python train.py --num_key_value_heads=4 --norm_place="peri" --qk_norm=true --bias="none" --init_std_o=0.00622 --init_out_by_depth=true --beta1=0.9 --decay_fraction=0.736 --decay_shape="linear" --final_lr_fraction=0.0 --max_seq_len=512 --doc_mask=true --dataset="wikipedia_en"
MLP neurons of a small language model. Each row is named by its layer, matrix (gate and up: input weights) and neuron, and shows model dimensions 234-297. Each number is 50 + 10 x the weight over its row's rms, rounded and kept within 0 to 99. A neuron's up and down rows have the sign that makes its largest values positive.
After each neuron's rows is what it responds to, as a language model described it from the Wikipedia text at the highest values.

L2.gate773:40 52 50 48 46 68 60 53 39 54 56 39 52 59 51 57 51 63 52 52 49 36 60 49 62 53 33 64 55 52 58 47 40 58 45 69 49 52 48 65 64 45 41 52 28 69 53 53 41 29 43 60 53 45 43 45 61 47 63 30 51 54 42 42
L2.up773:54 58 35 48 45 62 46 46 53 42 27 53 19 45 38 66 66 45 62 46 62 57 45 58 49 32 54 48 51 34 47 55 58 41 60 49 72 42 70 49 50 44 62 46 52 54 42 57 51 51 56 61 53 49 38 59 43 46 66 55 40 53 42 57
Description: Final sub-word pieces that end a proper name split into tokens, often in tables or credit lists, such as Kill-ah, Ros-ina, Ringg-au.

L2.gate8:67 50 40 49 39 56 41 61 36 55 49 49 53 54 55 64 44 27 48 50 64 60 50 48 36 49 58 40 61 53 58 51 64 62 61 50 43 41 53 37 64 56 57 28 32 65 43 52 43 36 47 44 38 54 45 31 37 42 40 62 60 54 48 59
L2.up8:54 54 21 49 54 53 53 65 66 57 50 41 53 52 44 50 51 49 58 52 38 63 31 58 50 28 57 49 46 32 39 56 61 49 43 58 65 49 55 25 55 44 61 49 46 45 49 49 48 54 52 60 56 43 42 48 59 59 60 39 66 56 45 51
Description: Opening letter or short first piece of a split-up word, mostly c/C, as in c(ations), Cl(ement), the circa "c." and initials like G. or C.

L4.gate447:66 47 44 56 47 40 37 44 48 61 46 62 34 43 52 39 40 51 50 31 66 54 50 60 67 52 52 56 34 69 46 49 35 64 43 46 51 38 54 45 25 50 48 61 58 50 53 37 44 43 48 46 52 58 63 69 41 59 47 58 54 64 63 54
L4.up447:53 56 45 35 54 48 46 44 46 59 38 56 64 38 36 36 61 57 56 22 62 44 45 34 59 56 46 70 48 61 51 51 51 54 63 57 60 44 56 47 50 35 43 65 47 48 59 70 58 59 53 51 56 66 56 47 46 55 62 49 65 17 64 42
Description: First sub-word piece of a word split into several tokens, usually after an article or possessive, e.g. int(ent), en(ormous), aband(oned), friend(ship).

L2.gate1021:45 43 39 53 54 42 56 41 53 50 47 59 62 60 57 44 39 62 56 39 64 63 54 49 66 61 50 48 59 44 40 63 57 63 39 56 43 50 48 39 63 44 36 42 43 61 29 44 62 52 43 42 48 61 32 53 60 43 52 43 63 53 51 55
L2.up1021:60 76 47 49 44 63 45 56 56 34 50 37 65 30 54 63 40 53 47 67 45 44 41 51 67 54 48 41 39 69 66 57 52 54 67 60 48 55 38 48 59 48 51 39 34 58 40 37 54 77 55 50 57 51 61 62 63 44 25 42 67 45 32 38
Description: Apostrophes (straight or curly) right after a name or noun, mostly possessive 's, as in Tolkien's, Dylan's, Queen's, with some contractions like Let's and I'll.

L4.gate10:65 61 64 47 33 62 60 57 53 51 41 58 49 51 67 64 46 50 52 44 39 36 48 40 54 43 57 45 41 44 75 55 45 52 51 48 53 38 52 52 66 57 62 46 60 51 48 34 55 66 51 35 43 65 32 47 38 40 61 53 48 41 64 41
L4.up10:55 55 41 58 63 50 37 53 53 37 51 51 53 55 46 60 38 70 41 62 43 41 47 44 48 50 51 59 54 45 63 48 56 47 52 41 68 32 47 42 46 44 52 39 73 49 49 36 56 57 47 59 47 53 40 44 66 54 39 70 43 40 47 49
Description: Opening fragment of a multi-piece capitalized name, mostly "R" (Rovers, Roughriders, Rings), plus Martin(elli), Mi(roslaw) and table pipes.

L5.gate135:55 62 54 52 46 53 52 42 48 43 65 56 45 59 55 49 54 60 45 45 49 54 47 52 52 66 58 51 45 41 48 39 53 57 37 40 47 55 62 57 56 50 38 50 75 52 65 53 50 44 44 37 30 62 59 62 56 44 35 55 54 64 37 49
L5.up135:43 51 39 40 52 37 49 36 49 74 47 60 49 48 47 47 42 31 78 31 43 36 27 54 50 48 54 20 49 46 55 54 37 63 52 48 49 52 27 44 56 47 46 57 48 71 46 68 61 47 49 63 60 43 61 66 41 53 52 51 40 54 58 47
Description: First word-piece of a split word, often R/r or S, in lists, tables and prose, e.g. r(abbi), R(ules), S(O).

L2.gate874:44 31 49 52 41 53 43 22 43 55 52 44 44 56 53 55 77 53 43 30 61 56 53 67 50 51 46 58 52 57 49 63 58 60 61 42 48 51 32 56 53 47 44 47 55 51 48 47 45 43 59 42 46 46 52 43 36 54 49 52 38 38 59 41
L2.up874:56 60 47 46 53 39 62 54 56 54 52 36 56 60 38 46 39 47 47 45 37 42 37 49 41 31 47 52 39 46 40 43 43 34 43 71 49 58 46 56 56 42 37 60 48 36 50 45 56 47 40 41 37 46 53 66 44 66 59 50 66 46 63 50
Description: Opening "R"/"Re" piece of capitalized names and titles, mostly in lists and tables (Rinne, Raith Rovers, Rendezvous), plus the "re-" prefix (re-elected, relocation).

L5.gate147:61 40 41 35 41 47 36 53 62 36 54 57 50 56 61 54 49 60 46 43 58 45 54 57 33 55 70 51 48 63 43 21 38 48 34 47 35 44 54 42 48 47 52 49 47 64 59 53 40 61 40 34 64 54 44 51 43 36 58 50 54 43 63 60
L5.up147:56 31 51 48 72 40 63 63 46 50 63 51 49 66 47 74 38 40 53 33 47 36 59 52 36 50 55 58 57 55 64 43 49 70 57 56 29 50 60 40 46 42 44 43 54 41 36 37 54 48 40 54 45 30 54 37 50 58 54 53 47 46 56 56
Description: Final token of an entry in a table or delimited list, just before a pipe, semicolon or parenthesis, such as 97.22%, Honda, "NSV".

L4.gate553:42 58 49 60 48 58 54 41 64 54 48 79 35 59 53 38 37 47 34 51 51 61 58 39 47 48 45 54 51 48 51 50 50 58 59 54 58 62 54 40 49 66 50 47 58 66 38 44 55 54 49 44 64 47 41 66 58 57 44 51 55 39 48 55
L4.up553:60 53 27 43 59 50 62 41 60 42 65 71 33 63 45 41 57 55 42 57 36 55 54 51 51 50 49 46 50 54 43 42 36 46 58 56 58 56 48 29 45 51 30 55 70 67 31 47 41 43 36 43 61 44 47 62 44 52 56 66 53 43 52 46
Description: Final pieces of modifier words right before a noun, often after a hyphen, such as five-masted, Motorized Brigade, 9 mm bullets, low-floor.

L4.gate252:45 50 27 41 34 53 62 46 68 40 53 63 49 63 57 37 39 44 48 55 36 48 44 56 67 62 43 68 56 65 61 70 80 51 65 43 73 54 40 62 46 47 64 61 37 56 47 54 52 54 43 56 49 46 42 53 45 46 54 48 64 44 55 47
L4.up252:61 41 59 48 46 35 49 54 48 27 54 69 53 65 61 59 52 26 42 35 43 24 36 56 55 43 41 35 63 41 49 47 53 59 37 62 50 44 55 44 67 44 52 42 54 41 42 63 63 63 46 48 57 53 43 60 57 65 51 58 48 54 70 46
Description: The apostrophe in possessive 's after names, organizations or nouns (Sotheby's, ORF's, the club's); weaker on letters and digits inside codes (5-HT, B5LH).

L5.gate170:50 61 32 62 48 36 60 35 59 44 37 61 58 39 52 32 52 54 44 61 42 59 57 44 41 63 47 61 40 46 42 52 51 51 59 47 31 42 49 44 48 49 62 51 51 43 58 26 62 58 56 67 34 19 59 60 60 61 53 48 36 59 53 42
L5.up170:49 45 58 61 47 72 35 57 44 55 37 67 46 51 52 46 44 39 65 48 63 56 42 53 50 49 57 61 57 52 53 55 57 54 58 57 37 40 34 54 43 56 65 56 45 47 55 59 46 66 62 45 62 56 50 47 53 59 47 51 68 49 45 39
Description: Subject pronouns such as it, they, I, or the letter n, right before a contraction ('s, 're, 't), mostly in quoted reviews; also weaker on first pieces of split words (consid, remin, acknowled).

L5.gate982:40 44 31 57 44 60 50 36 52 62 63 60 50 39 58 55 52 40 36 43 57 48 51 32 51 40 43 44 46 50 61 45 60 54 38 41 58 65 55 43 35 46 38 58 32 56 58 48 43 47 42 56 39 51 55 67 43 41 68 29 54 43 50 52
L5.up982:40 45 45 61 51 52 61 40 46 44 31 62 58 54 43 54 48 62 45 47 57 44 50 52 57 59 56 46 52 39 41 51 42 53 33 52 49 51 52 56 43 51 47 64 62 53 62 58 56 40 62 48 49 66 65 50 61 28 46 64 51 62 62 61
Description: Opening fragments of split words, mostly consonant clusters like gr, dr, fr, often in foreign or rare words: drastic, gray, Négritude.

L5.gate766:63 50 52 51 41 34 46 58 37 46 30 62 67 48 51 39 52 39 59 33 50 41 55 43 40 50 51 59 48 59 48 53 52 62 38 51 34 54 47 37 57 55 41 30 43 33 50 27 42 57 64 56 41 52 43 33 59 66 33 46 75 49 67 48
L5.up766:45 52 49 41 39 57 43 73 45 40 44 44 36 41 57 34 59 46 42 49 45 67 60 48 45 27 36 54 53 52 48 50 72 49 59 49 42 40 38 56 64 45 53 36 54 46 71 52 41 65 52 50 40 42 54 43 52 60 39 55 75 40 49 59
Description: Words and cells in sports competition results, such as race classification, event names (Marathon, 10000 metres), times, positions and Ret entries.

L5.gate819:56 47 36 50 51 80 50 49 36 66 48 37 40 47 52 35 51 69 43 43 33 49 45 50 43 64 46 50 67 23 44 35 37 42 64 42 53 39 55 55 62 50 49 37 45 63 64 33 49 39 30 53 52 43 46 42 76 58 38 62 36 60 68 55
L5.up819:48 44 51 43 32 49 46 35 44 54 39 52 44 59 43 35 40 44 41 42 44 51 45 49 62 53 42 41 55 44 28 49 36 43 35 40 41 53 55 55 59 51 48 32 45 52 43 52 35 65 46 31 55 69 60 49 52 25 42 60 39 53 53 48
Description: Adjectives and modifier word-ends that sit just before the noun they describe, often nationality or group words like American, Arab, Roman, or pieces such as barbar-ian, RV.

L2.gate813:50 42 44 45 49 53 51 37 49 66 51 47 32 49 42 50 54 50 50 48 51 32 63 65 48 40 54 35 51 58 44 44 57 39 40 38 54 51 47 44 44 53 55 59 50 71 57 36 52 66 43 33 57 48 51 53 51 41 54 35 43 52 82 55
L2.up813:56 40 49 63 48 47 66 72 46 51 43 41 62 50 48 37 56 54 40 45 51 45 54 38 66 51 52 36 64 26 62 41 52 48 45 57 50 60 36 61 53 52 56 70 30 59 52 43 56 43 53 46 43 75 35 55 50 36 59 62 41 41 58 51
Description: Word-final -ed/-able suffix tokens of participles and adjectives, often modifiers before nouns or verbs before by, e.g. selected, permitted by, suitable.

L2.gate727:55 68 43 55 50 44 51 51 52 65 55 49 72 58 43 60 60 49 39 58 28 43 53 50 34 35 48 52 20 51 49 43 67 61 45 57 27 42 51 44 49 53 54 29 53 57 50 36 50 53 36 47 53 48 61 55 29 42 47 53 50 49 55 61
L2.up727:49 49 49 58 56 31 60 55 79 50 46 44 64 40 48 58 49 68 44 55 31 60 56 63 49 38 37 58 35 58 64 55 56 48 43 43 40 54 46 42 43 51 61 61 50 45 52 32 39 35 47 48 55 55 48 59 55 50 48 47 76 44 50 55
Description: Whole common nouns or their first word pieces heading a noun phrase, usually right after the, such as pip(e), tour, tank, cru(isers).

L2.gate895:62 45 67 39 42 32 60 38 43 72 57 52 54 43 57 46 41 59 57 36 47 48 54 49 52 45 62 44 51 34 58 33 58 66 53 54 45 47 50 55 46 65 37 58 47 68 51 50 54 46 58 56 45 58 65 55 45 54 50 53 42 60 70 52
L2.up895:67 55 57 42 50 61 54 45 30 43 36 44 40 41 50 57 54 40 64 46 56 60 63 56 61 75 38 61 31 34 58 62 58 68 36 49 55 47 48 53 61 49 51 53 59 54 38 59 43 62 47 28 55 44 69 29 64 51 49 52 47 35 50 45
Description: The first token of a new table row or list item in sports results, especially medal names (Silver, Gold) and event distances (200 m, 400 metres), plus scattered name and word starts.

L4.gate779:51 41 48 47 52 35 40 46 46 49 59 68 46 49 51 41 58 58 57 64 58 36 56 64 64 47 47 58 48 58 52 57 48 54 62 47 53 39 50 65 52 45 46 43 59 45 54 45 42 45 47 52 62 69 62 70 63 29 44 59 62 61 52 22
L4.up779:48 45 60 44 50 67 40 47 46 54 57 54 66 51 50 44 58 38 48 57 34 43 58 51 40 64 45 59 50 56 50 50 59 58 48 45 53 48 52 41 62 48 52 32 42 31 54 60 45 44 45 50 30 71 55 60 52 59 57 61 42 53 53 49
Description: Final word pieces that complete a multi-word name or term, often in table cells before a pipe, e.g. Orec-a, Country Boy, Volv-o, North Pole.

L4.gate467:59 47 58 55 50 58 40 67 45 30 42 57 61 40 41 55 54 47 37 45 66 59 42 46 42 60 49 57 34 48 59 28 41 63 45 47 43 68 47 54 47 50 55 49 58 61 47 56 51 36 64 47 56 35 74 39 49 48 43 50 50 51 44 54
L4.up467:52 43 54 47 43 67 49 49 56 52 46 44 42 49 54 37 62 39 54 41 64 50 72 37 60 48 29 51 52 31 63 60 34 58 33 57 46 50 35 34 50 34 41 37 60 46 53 45 37 49 70 46 51 47 30 37 60 34 49 54 66 29 48 51
Description: Word pieces and short words inside wiki table cells or proper names, often just before a pipe or comma, e.g. Time, Silver, Motorsport.

L5.gate635:28 49 36 59 41 44 59 47 61 40 53 55 40 63 51 55 44 41 57 58 23 65 19 48 58 69 50 34 55 32 49 53 54 40 47 63 39 56 53 36 51 60 67 60 35 54 49 51 36 66 53 43 46 47 60 56 52 52 50 58 52 36 44 49
L5.up635:47 53 61 54 41 41 50 23 49 50 65 68 54 59 50 49 52 52 50 65 50 58 43 56 71 67 65 45 46 60 46 61 43 45 45 42 36 58 50 52 52 59 47 46 41 42 42 49 46 49 44 44 43 55 69 47 61 47 56 43 65 35 48 68
Description: Mostly the apostrophe in possessive 's after a noun (Women's, club's, album's), plus opening pieces of place and institution names (Albany, Harvard, Moscow).